config.yaml
num_attention_heads: 12
intermediate_size: 1024
positions: "rope"
init_std_o: 0.0
batch_tokens: 32768
MLP neurons of a small language model. Each row is named by its layer, matrix (down: output weights) and neuron, and shows model dimensions 128-255. Each number is 128 + 24 x the weight over its row's rms, rounded and kept within 0 to 255. Numbers have three digits each.
A block is one neuron, or neurons of one layer that tend to fire together. After each block is what it responds to, as a language model described it from the Wikipedia text at the highest values.

L9.down12:117120125111130105122141103129110179122137115122117089137169157117136123143104120161121109202118105112145156120132141128158139078159087189106156132129154109150139115106100137095146151119122091130103122103147108112127114126141069129133149120051107170104130109133147136060101144123137102135112114155123103148137126153128077114092123113137118134157139125146178133161120102119157124117118
L9.down61:115156118138140168139089124100127122105120109092130164151159131117132159166125164098131146138105097144187131098119137068113115175136127118199124147166110102154114144125122148112078110151129121148143104165164139138162108128142137136113114140110138096126104099157113107096122170134147131166101101142140115097090100090178111132129144145109141093109130101177101108146135125119122131153106
L9.down85:095135130176121126136097142169131159132149178175148135096176110145116085128159169100140184134158119110156122141103127118052105117084149103146125108091138137128119139128153128123128136114136106100116122141114139175159164172113125103131106121124108131112100103193115141095130129103143136142164132105149119122101162130141116102097127093146157103132123158163156154109131174144140115119109
L9.down105:114145107115169155117117149141118162158123131108156120114107126120123066135172167086136108106105179115127115075124117150133146108128128110128126153117064111116141158116137127100182157117105131157126150166111145139139146114123117131128140180105116128114146134140134146087132070143105163157127095150121110145168113158161151109094082125119146134132087132101120094126166191113124149139123
L9.down180:177102142116159106118132107137181165110124110106128186160132168117118109141075139124098148124094134129155145121115143101135123164140104108119163141105148144122116177087134077125111108133171106111129108101098137121093110169122164139172157101145065169099114135144179089134107114140143118103100131146115119129098133109107144116139127095167129154105121113107088083107128188122166118090131
L9.down182:108112082165144119149145131148171126094113145167099123102144129143140109175147116118093121133097141134129152116122099189130124134146121104080123109179156106121141152146120122107143152151108132065106120142151117138144103114104121125100196127154150096161105152105173133167127152146136119129124155151121110119114126143123149116115129096175118118098146138154106115113089137154099140131155
L9.down317:119162150106158119165114132125123127131145117113139126127136119134080095127140179143142117138127146099122125129160134145143132121101123069172112130120104136112132137138096116110158167142170093099172136114104080151184152117108125107106108130146074164134144133103146108128093137120156139080154104161106161123102104103099098136130108112139164125113156148127137113122119120105145129173138
L9.down318:108119142140153077151131153102113122180111142083098111137133132108091153132131085124112136151120109104144084153095108137131126118132116093096161147136105104105139120136142119107129165133125117091133119163140113145077123148137122143142084150129101143092149162140129127159140141119112129135078116136113147078119136116117136146096122140105134112119132193148146129103149142186116183130104
L9.down577:161115163115135115126115106135070119143157097145117112128131108125137155108116134114136121118102141117114095121144145070105146098101107128086092141145109092144128133129121096093142196131147094151140121138103120108100158138087166116120132098197146104147128089123123104144140088144121141189135079102155168146155178125137096119133165112137133155135129145146134141106119092129146103125149
L9.down600:108153122153127143146126120104131154111157105137149104139087153098115111111113103130121117180135069133099110134134099114095125103122121135156172084170128152091138165140144192159156121146116136116161098141101130171155085122129157179153153135111203135120125150125116134101126141116129135103127076128132115115132113139102072112114147174101090121097122078084109151167123122105116129179157
L9.down610:103135131134137147171140165127117116127173106121086151087146164113128189101105109146130158162120129105146124109138112129113105147081121107095166141103072085157148113113120124098119130136120112140136138133106096116133130143120157161130099115142170076129112093121119130124140101095132095138103150139160116139155096131109143153140123126117096107109134108137162139131135102132125145095065
L9.down629:088149116123138176100105111125102099130143111094145141109097110139137152129125112126167122117148072138152150082122099101127166075146107152141097141133098174092151144110150104091133148098141140108161166104180174109161128170130097093098098124125146096132161120140113147116183125124119137146137118098140129115134147107155118077150104099151128117132114117097120129158127135174103139129158
L9.down905:089143125106106158166155130113112146155112102126111117147135082161129125128157082082136154115140115153113155140116175114096122121068160133149149103142148118096195146144084104127137126092156142097164137148143129145153140121128107099112131085149095112110147118121147156156118116097093114157132157155130138094133122111108122125178125097122127114138141130160154109121117138157131168103116
L9.down956:137148133118139122152121128129152110155168173141111157121079135152167132115184124144148123136132063115118130093077103145100118138145116120129111115124162136118091121126150125117127110167155142089146136143131161085117114156143123140149130173125172095100139092156170105165131113137096125103165100191113141105083168136137142085173118119125147082105151130090116136144127123148119117118113
L9.down967:144137123144124112108122110109087131200136087118123123143102141107151162145157142154120145072085139112156094122135160135129142158132136097083093121143135164112121094120103085114093157126170158113127129125126138076105111101147135104140118124137125120125123169127128212150179168162115114126121139122120124109163138106125153129125171139132152128124115141109137137088130118141088123117097
L9.down1013:111125089138158097149177119113118124130144116145139116139177118124153123105124173112098157121110153141155127128151114139110134156112173123192121138094125175156110148126136131146100131115137148135128089119144122121144130116096135151156122153131125127118185141157055103094109159096131142104106156106172139116136112078114128093094132120131132130135142118117144137104136127096128144134142
Quantity words after verbs. Quantifiers and number words that open an object or subject noun phrase, such as several, hundreds of, three, a number of; also word-piece endings like -ing and -ight.

L9.down36:132171148103138133108128135115120139136133116123122107113115079121138167113134124105106141083145102186126129107131104102065110125136150132125126121096159133163128160144134180163111122155142144143159105156140131135082119117113135105142130143094122109113142168110157161130138147160123133101143181110145151161103116126145141157088110098122141113131109138140149106174139111129124097105120
L9.down159:115159108138147142113096136091145144150146116128171164139137087103115134126145159136106148090120080128163122107126144096138143171122087119151125147121134147153127120166115146105071141113100113140172129123166099084132145180116155149119141128140128103109136072106115157176140131113120145143116142124123163114120125086164153132132107131128119144102143155093117111143159114111171126103082
L9.down322:117122134149115118095138135133120106138101120150143111110111126146131172119132138111100122145133123098159062140127055122132161157130093107107136136170109114119117131101106092135063123131137155111152147099150112142112139154131162117095142117140123098160141140116080178146164155121114105145128149151116173128113166127152151066135150108102161125145095128126128141111144144141136124099108
L9.down331:141159168096135121133121145141153152123138115128130121120129126113122105119132130161160150106159132095116132105154127151102105120124094112172140174119160107102106113109099131179118123085116142232100137102165142103117153114087137130161149148086093122144118101147117132106118133115116142094145162135129177130157110131157126147124149111128108105092080133150095143164182074105172141101141
L9.down462:122118136138135163073126142140149117122155130090132090125118140150114141109116151107135157110110124119146126129156132107149106168114158079127168139159144136167125140087164114167097098124119104125137104120131105144110141120162092118142109121163142127114186136108157109119147143118148154153116113134105137144145156120081139175143100162119103119143134111158136108098132129096132125112107
L9.down542:112119108095121124145091109117089122121123109153116106129144101116148122121131097164123145148139068128139125098122069156152156129132097160133153134151136157157168085092124138099115111118140147143106141101115126134127105114182075132153112133172128103128100160125111133165083098093128173138109114148097108114100154127110143121116153135144094111139171126126146135169165139145110128121118
L9.down630:160127172134146140134108122091109121120116116142138135142101091147119123136165087071112125121108175151153159128104125149119153121195077158120147118151142106147116148109152136164177147137111121095125108119099147117115114137137120150099152078121092099106121118123095137109119163127081148136121090146138127112146104131127138150133109111086160108138113121111143142126123098139087151108167
L9.down744:114101131164097125173149128143127112142136130095142138145109122188129129107071102130130096125136138105075127139127062128148171123115119135139134121101167135147070118127143071133086167117151093148084141106174125134093098097170164130127117150106140118141147109100093146146143141130133136120126192084113114165109096092116103173128154138140133150101156093100132122137148082109196119142152
L9.down806:121139126129160132097109143116129106106140114134123126107135105089125102103173143127193122137115103133110156105110130102105151159100117171150137105122077096144151113062113150105148140100145152128130136129128101131123066165181121136123132118098167134105115158099144144132079119128137126098144110136106132131158116117123088130136123142165145131119171137090159134102126170126109126124094
L9.down838:146137151125151134159120156156133130109092125142116113143141129145147131133117148113108105105070125102138113117079132178141090144126132101124081133159109180123120161137104138093095125120156089127162148083124159117129136145126184147098166132129140157126137095173132119169173113108128110149119123144119113127116159139134158144104124088125117140117164110077106081122181108161179140122091
L9.down850:153137113104160129112155125087119088127132128144116120163169148137131109131118123112093104124111114099119164137146117136135112109128095128157119157126137130100098094144164091107119146122103099054151147125177129120117119138178112122132099124133136122124162144139113164112095060163115139161150135143081117091128173138164148144101119125098112147105161088079099137143120125132152152129093
L9.down868:150128147133124077133189135120126157150107096121131099111077137133136116139123127166114122118153134112096115127137118143169114123132127154133150127125101103139119093067136123096135138069114137127135122089148117150168126133152141110123090125123118145171135150159155086065112135172119139098128121150122113165155106138087127127176142154147111107145120141154137162128137140156115146162106
L9.down904:096118123124163120124141119130166118119133105141116132112131112129126137149105143172144109153121084177109091147073144075126158139181087116142115103123090163111120112102096139127107093158115142181133122101116156094107111102129160090123126130124085121142111148170089127116131131121137102128148118091171176097110139131131105134126086102143131163128083122134104153128156106117154159104101
L9.down924:111105171144149140135124097137098115116125130072148150120139185142102141131104152109152171123087114145142109121101093150140144103148150119152145097147114139154130150079120148129119117126144114179126093082126160098143160143151138110142121153149102134127142176142123106119101135138118128082166084118123120126134147157132114141142080102150133148097124190115147136118112124127123096115147
L9.down963:134128128142112142094140110128101139099119107115145114139104152131175122121112111107139091146106117107089102112153148136120167156133151149102144131099175158100121118091139124133098149108076110165167119115136152144133175147141139159082166073143150116161106107143172158146148135152114185141154085132108142109171119156130123166102167142108174167147105148061084106142145138103132104114121
L9.down982:119118134126099154101142119121121101093127138087083146077131158142150119127077121143113116155106139093151096109145141119154102149150108137128072121125122129134155133169122142126075141141116142098158110110163189119149118096155111150138152111120089107126078144164142105160133129118137137114156170175148103120128107141128151163192127095109141100135159118125112111125181093139124109150133
Repeated name endings. Final word pieces completing a multi-token proper name that already appeared earlier in the text, such as Vitth-al, Las Piñ-as, Rand-le, Lake Wyass-up.

L9.down47:097108112125129149144118116167130104106140105120134114153154147132134183132074133158124134086146108127175161108137124104147138098077127084149116136131106109099133132145137156138078126124121149155155134104156119136115154134131164121172135134163094090110120135141106129104165122129113136115102112139159175106138116124159126140124152122094063150125109138090121152156113106150150174119140
L9.down251:121121131134155094145100154146155108116171137170165161129111112083126116140149135128138122101114127140154090111099117088101105175111113144131107099148112155128106145122095166170131162142129111117125089122163119093141140111137130147113143125137147132155125143147148107150115169137154150162154108109132113161119136105104115136122108140111130157171124140175154145116124103108142103131131
L9.down313:114064135158096174102098103109135086159144105147129115115125125131101127146153137134106106153110156122141090099079104140148164137146153182145125138119100096130147138094118111133107128109153103108145126124135098103095102141132136136124106147159150154132165131134126132115133101150135101084141144159173127129162156184152137153115116129065088108125134122093139102131083098130157158098134
L9.down376:121119112121124161105093162110146151118125145076149140113129092127134158145102110073161121155147129121093117076160136158163120134176122167151157124132122145151143125183105136114145129143123155107116106136112123125099110115158100173123162094162126116134172088165097176155123113115108153135149124170121142168103127132127143123144132154071132104114156150128087109148123123136127127147085
L9.down427:187133135107147093118134117131136107143111104142147104117107147106122165124117143136140161096140137147097086141141122160112130150085131132158140115135097147126144121162116133137121112132110116152135111130149152138108135169095101121127163131081066112108103112117153113133080120124122120134134125079128149146143154145142156132105100130149078163095092108131163162094138133163094132093145
L9.down539:138086136074089106127124093121180110088087134055119179123110123116153138176147153147116145133123125133093081159175146132142157052117116142093141115117144117133129106108159135146145163126114134138119135118107119148146122183130145092066121140147114115099127125127075119097119134090146124119164105132155114166157119144140092095105137152093134102129128145137167163113086175174178144138114
L9.down697:159122119156135093119124118098151118134176087134128179087126124104124154129144132138112131139129201082114116098087091161162145116109101163149126151117153133141123105119134168121115122130120125133145114167115081114078125112118165143123170133134134120120126139175155139130174135114142142091131109101113123122105128127117119106132110145124101127140108148140113110099156092124123132141114
L9.down732:121142169099112101078146133123118120089114140139120104134139184113109136178124098150147113133145139127133113112139131092083099100117139080098122126157132098094123092151172134145147170136105138113126116132152152149110134062108174108086146093145175130113104146145171158138135148141151115151105120158113130122128150121106123104125160129077118145160103115088140119145110157108127106134078
L9.down780:106137089118133141135150151138139063131121104158138110087190152090185092126139115113123152117099127112104129145117142157117106099116169088106147138118161109124168120146160122127138109161144139134113143142104138137101154138088120166143152150097153094115139086151093109144114111129130130137073205105131150118156151150127131164100151114141147125106140100146138068121154113134121130138140
L9.down802:136133179126119108101134095109091100148116144110119139185117178103120134125161127129147176130128123128132134135146110125124106126083123138182092100143131126108144157107163127103147118133122147128097159152112090104127092110135119143137179137147130115130139135147147127135076113141115148180128126140167128196154126127121135150096129118113070139114154100096125099124098113080136118125128
L9.down811:118156119126118143101180132127109091120140103090150130122112138132117119127126172134165135114120093116211108121169100109156106085131122156185109126097140117147131118092095111127110160124154082119121145123138125159101104105107150123161120179080132152145160099155124113155097107082155118110118141148109141109136080113176129151094146118102093201100162117144103147121120091141153138149141
L9.down831:106170113105144117121115120114106122105138157162096157149114103145148158122132171138108176149145117105123101127110140140078124164101114081136139094123108163110150143117118100139099116082125161132126124110153107131080121082106137114076165107149139133081113128138167122148124105163134164140131142151119140143109110145169200183156105122119195117141171111148096157121146118121135143111091
L9.down873:127137114137131089113146188115176165172095133165132163107128172119115131062147136128122177125136119136122095146127106085106130155142089178132149101134140091120165065137141136138087147138111139171131087144152137145147103118170151118111133120107125152124137104104098147138136131104133142114093115132126107153137124106101092146127155101068136158124161111131128121123113127143143119162139
L9.down881:123135110145123101098103153147116153101097131147135167132138151095138152133133108109133100131128127129135143140114130110169134149144144155182145132125100156054090150128133129134124131110112150084123110111140121120113101127154133146120152104098137161124117075146150103177134126119090116121137145110128129118179147106119160149112136094111116111125109148138081140153109116100172142142101
L9.down889:123101132168114107169114159154146131145119111101088128135097098109122106087149159151105115109111094175135128131121144134131102123108122120095176132154113115071142111099136142186108117162148112143147073104111142176076134134107151112163134153095090130129138108086134138102122103136087116108172128159158111135124125146144107144122162115102146087112166132086132132111088130108125146131105
L9.down974:138079179125124126128153076140172161115086129134141140145085158132125106072098117152117115168122122124154183128121128122138134139143167116119132093147124099140123137119126137132138107132121104108136106105181127126115110141183152103092107193118120089120131121150120104146138124101134139145148094136128172128160118104140179093135142121132149120115143103149129103136083122131107144162101
Time phrase before a date. Prepositions, month names and period words just before a year or date, such as in (1953), since 1949, late (prehistoric), as (of).

L11.down20:112144137100165145135138146112157147098110118130136156176161127119157141153140093152117098163139113106096131139116115137107076117086125131120111095088140120105089184160119102126088142122159122147134105134064127136095124141108140128136140110111141088099131119082123149131118102073139125156136139146147161115141092128165133138132165135165168103138098169094147116142107140154152115140090
L11.down249:163100154136146138138120123092122130172133110100129133113150087103135152130081099120136116144091122117146123128110119126131114116127148126142153112152111143105107171134145135120138123129139130127089116083117158119151120147138120181163157141158098148162152115191131126174124069124123158144113180169129133163144134113115137168127111120099127140143119148130116075093128152101148120126122
L11.down339:111142118105111136126145138132081126133117108132129150115129122115109163153090100097139164152125124159128112142089168147089143128117115101126140147103141150104119129138139111117054142101137119108153160168131146089146135175117149155107093101119112106108131152133112137122126123122153138146134148146108149088152146118143122127082178083141153158145082104110138141140148125143136141129066
L11.down928:130111138094082095134137137139147168135128141132132131108148103140128120149136129124138116143104132094135110122123131107134177121135137129116139097140118144140163184128127136168146124132143178101165128122098128126138155112124112090135134196140136147101112136149132096098156121150129118088127107139119116093112131156133116155154122102131103122122110172086150144117081164136170091153113
Slot before a year. Month names, "in", commas, "to" and dashes placed right before a four-digit year in dates and spans, e.g. 22 March 2017, in 1909, 2001–2002.

L7.down284:106134109142137125086134141111172152128144128129139176082140077120146139136111072127086110121175149113142171121178097101165138117152136102104108138127162136090134091132145107113131148137163119098134119136140032151093147125125097112185119122135151122144127128144140162152071094123119120143154154153123122095132118151149134147105104110118104120128147146136104135102134128145117170133148
Word-final suffix pieces. Last subword piece that completes a word split into several tokens, usually a suffix such as -es, -er(s), -ation, -ion, -y (cours-es, accommod-ation, Buccane-ers).

L11.down488:122101163122101142101146117140118103118067179206128109146119153126080122107083173144109113081106125136134142146135138146092137121126136110092107132115142154122124096099122103134131161123194125116130128121132116109138127095140167111114080156136085167101119171127161125094115091117167133112089133141121119126114166129120123165163132095161123133133114158110092150118173098145102141128156
L11.down522:113137093135160106119109141128117082112118132074138119111144125128149129132146119160123121090113127134123109104144157109136158132097129086116141129114128118096104074127130113140086194118146126113126115114148133122143114139146109123135143117099149089140126083142101156122165145112128136092144122129118147123105181154141112144130123178129188161142114139149104060158168132141123123092086
L11.down837:143163102132113185102163079125142138096114139102156139115138145135123157131145146119114140145134116212141137118105078152150173163123108166127124104096132115121117145145151138146159132149112151152152148113128164137106094101131120135097156143120135094086130104084112108117126102128134122137093108129149118151121185135079129094106159104111132119151141131117143118115156152148099138125153
L11.down851:124108143076173162117130118104121166115152137132160146098088082132131108169154142152133096118135103136110116122132080093140155140157135154148137118072094112133117130135134120082145177133149151159103123131139127108155138134136105108164159166153150149137128121070121150158155095122117107143161080105113148151077107115150158124112145116121128139137101164131160159116151149138178049135103
Word-final suffix pieces. Final word-piece completing a multi-token noun, often a plural ending like -airs, -aces, -ions, -ments, -ures, or a name ending like Alf-ie, Pomp-ey.

L7.down623:110129143147129145164133059104120135167123123125128130178165110129136120105146089183129157139098142092107104138143141133129169160158099109144117109088122159151129133120113071109086105117148129129137148155089147120124099089150104129146126135106109126128145108166112115112130104109092125108118118120109130134118142139088135088106119141143101121116079142181160130107148114127131152079124
Quantity word completions. Second piece of a sentence-initial quantity or determiner word, like Sever|al, Var|ious, N|ine, Number| of, plus numbers in tables.

L7.down495:167130149132111129153113108154093132103154114109137158155155094119158127082157145121110130162150127109131132115149140123122125132149161148106110114090124134090128131074136140078153145142139122116130115107118121108173136138099107136138116102156112161121147129134103156135136121106123166090120152112146132127081103118101141109151116141090154154111186100152082120108164154131103118152135
Surname-ending word pieces. Final subword piece of multi-token proper names, mostly surnames, in bios and tables, e.g. Armstr-ong, Luns-ford, Wil-ley, Bess-ette.

L11.down441:131158108136104155126158150186150120180102140121139107128136099146152139160139115107125100120130114126131103137187137142158108147150158118150137112154140116105143110119126151129143103094076159133114091109111122122112131103126173124153133158093120093185069200132128125138094090139144077137135123130144132121144129122150112112123104119138117147145177115111113152085089111098128168094126
L11.down461:105147119171126109122135147120146124096144117150148128142110118168138114106131109130111119118120159090131152126141115131123147156118089115122121118155122150154138117090122154128130140116124125113130130094119132201153095142170164147062163157132152078103136132120175144116148120157065157080120125162163118113129141149174134089143132094132128103128155152126135100089132132157082109171136
L11.down485:088135149100099134163130152124136143109155139089087167151185166113164102130141147149093103145166100105158119140132146182108124126107139136121117099153158140134130166170070149136134134152116127163134112146139086145112127096146150149111146143165083122170149160128152133158130119119114129139164136132119160172107084090117143147085099113090150135107176157143123121131097125132109118115116
L11.down1023:117118115149107098121127123096135149102102130154139151109134126128154146196128110126118112116145170166100147131180128113154147099147126118121133149151131150109117143121135158065120160120126153096119131152133128123140125120096118124114151188128152144114080132134134162152103139144132130117120187161148106126086133123085141136098129111168149126130161104119090118095099102112069173116160
Inflectional suffix tokens. Inflectional endings split off as separate tokens right after a word stem, mostly plural -s, also -ed and -ing: fund-s, follow-ed, trad-ing, wind-s.

L9.down32:184103112103116139178114105129124108175138091102127126095136088119143085111122152098103134150108099126153138135154187151136131156161122117115094107106140114125133148092128140104145157141171151155114130137151145086092071129153113118161124128137116124127119139097098134169118082155112143140163072129132106118169168110159132093143127150137089129090134150142106104159144091116139147122107
L9.down65:148146128111141149078116098103147157131105100072164130124132143147147142122163146144118158130140152162151081143150118145186130123162122167108132125127138146148095112161129128149059152158119105169094121124102143139141113136159089128118155101113167061151113188097105169115176111136157135111069107091130102105114115120166116151161128169092109170138147121118134124136143110146071142127094
L9.down83:138161156117141104123096111097124123144115157156128144077157134134082163150124147128134119143116169118114106075152142139159116133139106145129131127131130111120102104135168150106201102113149096140083112119104136132153144136165079134156168108121135098138098154131083120132119120143104090108180098079139134121143122120172114136145109133144106070100155134151176136140134111148144143142086
L9.down98:132146080110130130103125113113116137148131140164136144140116143149130117147160141146111153081132098112133088140110123135132141114090101111131146111105089129127126111152156161110139109113141138089144143126131131148088132197148150110109123141137138114139078093143096133138134118153122117145104130101150125129129108145156106151125128134117144160149168157143172089141125112158110157141091
L9.down132:189111129115129125119133132169137100135134080136110090160128121133138106098150113091146109137185111149101126117146168171118128098128113110126098121141168059148152141175152095082097160134138115104106161127147141157127105156110127154131122125149137170111090179147086093098101130119085142090114127147139118119130130138128142110125137095170116144164153115143106145100162122138124104153110
L9.down228:127164157158137130114119124180142157069136104184111097108103138182120184165158122117131121141134121114104104110150152149125106149127089093112184131114105070152109131090106128118099122077127124161083140118086130106112150102138127135125142120155162143112101124149135118150131143122161154133155117099116125090155106121175152132091133194164119131122155100112122136111117135111133114130169
L9.down244:151126100115098123095151137114150146137130121111152137124155108105166119163151149160090132155136116089084118157144139116143159100112153124143127146121122131082154106174105155138147131146150113088109123078119106114139159133111095114186110139102144116110094132110113095158118102132095128123106101115178136104103158107168111151134148126117173147142136151086160144134105129093168113086104
L9.down447:151109126099110121139125152109129141104142118127136166099129156140128102183159088107133129104093129145110142117126152130162104106113090144142115157096177111173131110096095139104130113116120140131125124133105130135158103074160076140118153137135128115123143156128080102147108153141096098151115179144098118125110159085167193105080133117156141183133129139115127089141150132120134108094141
L9.down461:130104126099131138183137165087114116117117102135126120123101130178150104173114125148135114135132179134122111131117161120116135144087140161121093111136095106137112093133139107099114128098127150130124160138133110100118111130134106163153114125136176120108111115138101062102139144108116145140117195109173176150134146101136129115098144119140121171126117158092114081149137127134158121090116
L9.down584:169154125163130141133130140114136099167093118126135151111097113134154145129139105096162095102106147103094094131150103129093110149132170119144123102153147132112107119120109154109137164138145131114130096087125132096075134145146081172122132164136139099113139104134086094164147113105130129133151100103134157144124088118119078170161118102119154106126132122119129141166138072129112134167129
L9.down672:132109163136176127133145097138137147169151175141136116098126148186148088172116137106158135176090173140152100109124110160167132114127102110124089174148128073139108150140096160122108104136097134074093127132131127165118170125138116104163100150106162135095107130129116144129126120100132161112128104149105070119133171093136167107118141136116106128119104109154117122128113094100115088158142
L9.down683:127127168149147112148127103101079132112118090162129117137108114150173135112116121099160085131130144154133144088128129106121157105118141135145142099122133150071088103144133161188173123157135177128089098104131123158106120124123148107165147133160139155138141111076092140160152160128087153104120117130133163131130154135112138106095121110107141159127128123132098124124106167129149079139097
L9.down736:112085149133131193162118067126136121093132074141151105149138088120176093123149082147108127099158122122132131135144145111135095114156135109159130111167099119160093139142103132112129161143079129133094158114131127130138118144143141159113133122096115133115094144163114106142132168131106107166121149064120082106122120167172125104140168129110133117140144138123142156110139138136090111109093
L9.down900:114102139101107113145139040112126131130126111106136127140122151109149127172177089110125104115174129107131121146150107120140111122105150148147153133150086101140147089100130159163153175151106127172113148083135184116135172109119166115121138162161150164116102135114138107132119127099119171109142169127116102097097121128122110126093164120158175147139135151088141126172115169067143083145126
L9.down942:098110144136115108118130117099151123091118144140124140108092123135102154105112143128164125124138148122086157135160137077106118160136122130111136137151116126104078143092103091073155122156144143143115110128121100108143117140164164105087151140132147106175128138144099117127154111155164119108119115100124062156122161175122140164080129107149134107156173156112156113141095125153122145173057
L9.down1004:161120178115131136147113133094112157120100130125124134138137093128128148106135165136129112152126132142134088136119125097139124154137157085149140147154112107165090125137102165105082143104162124109150134081097111113147077139106117117158145100110160105131122143115147122142116100155122150103122131120176129144153074141130127145101137156133144105129103140116112118128138139102093122157116
Repeated name endings. Final word pieces of a proper name repeated from earlier in the text, usually a surname, place or team, such as Carval-ho, Scal-ia, Ott-awa.

L11.down5:163150102119114136121162155090110096134149099089122109120124161108137146160108167123125111147150138102130122122128143157162154127132163075145120130132119125135107151107126104119161163170132136100136143137088177185148124184149123076091125130111169084095122091133075111123109133139120163157129122097139134146137117122127098076086136106126085170113158132157109144103116091134125155130124
L11.down638:129116170112130142098070142128154129119123121125132147090098114120146091142105088122128155151124143130139115128105131144152118112135146159137093142115164149139134089130143150111142139120138093102122110142176135109112123101179112130142108176133149165117139111152112169145153089127096121087174131071119158100123138127127115104111099099094130155158142150149143118134144103131122134150104
L11.down742:128086094080140187125183184131099088128094108127109089121133152146150138179136138123149099132183118129142117103097131143118138141123151148131122146169131145107128128087176140144117110130114155063095121159110130131117126133163149134124116111126119112128145118111108119118131135124137126146133136093137179149132194194126160076093141116116113116129109092115107176109131115102131111135085
L11.down835:154147173154132129093115163108077145150119116137138109097086117150143126108137138108132163133140127118159134143165153083182117154120115125157124158135069104112101136136117084127093140115133129137153104095129160098131081126181104168121083122118133164102089110112119127102096171166117118065112123123130109117126090107118147113165127144093155118158152177060134107138130126162133118140136
Proper-name word endings. Final word pieces of names and foreign words: person names opening a sentence in biographies (Yun-ho, Wy-att, Dow-ie), genus names in species lists (Thesb-ia, Fig-ulus), and Spanish or Romanian "de" in bibliography titles.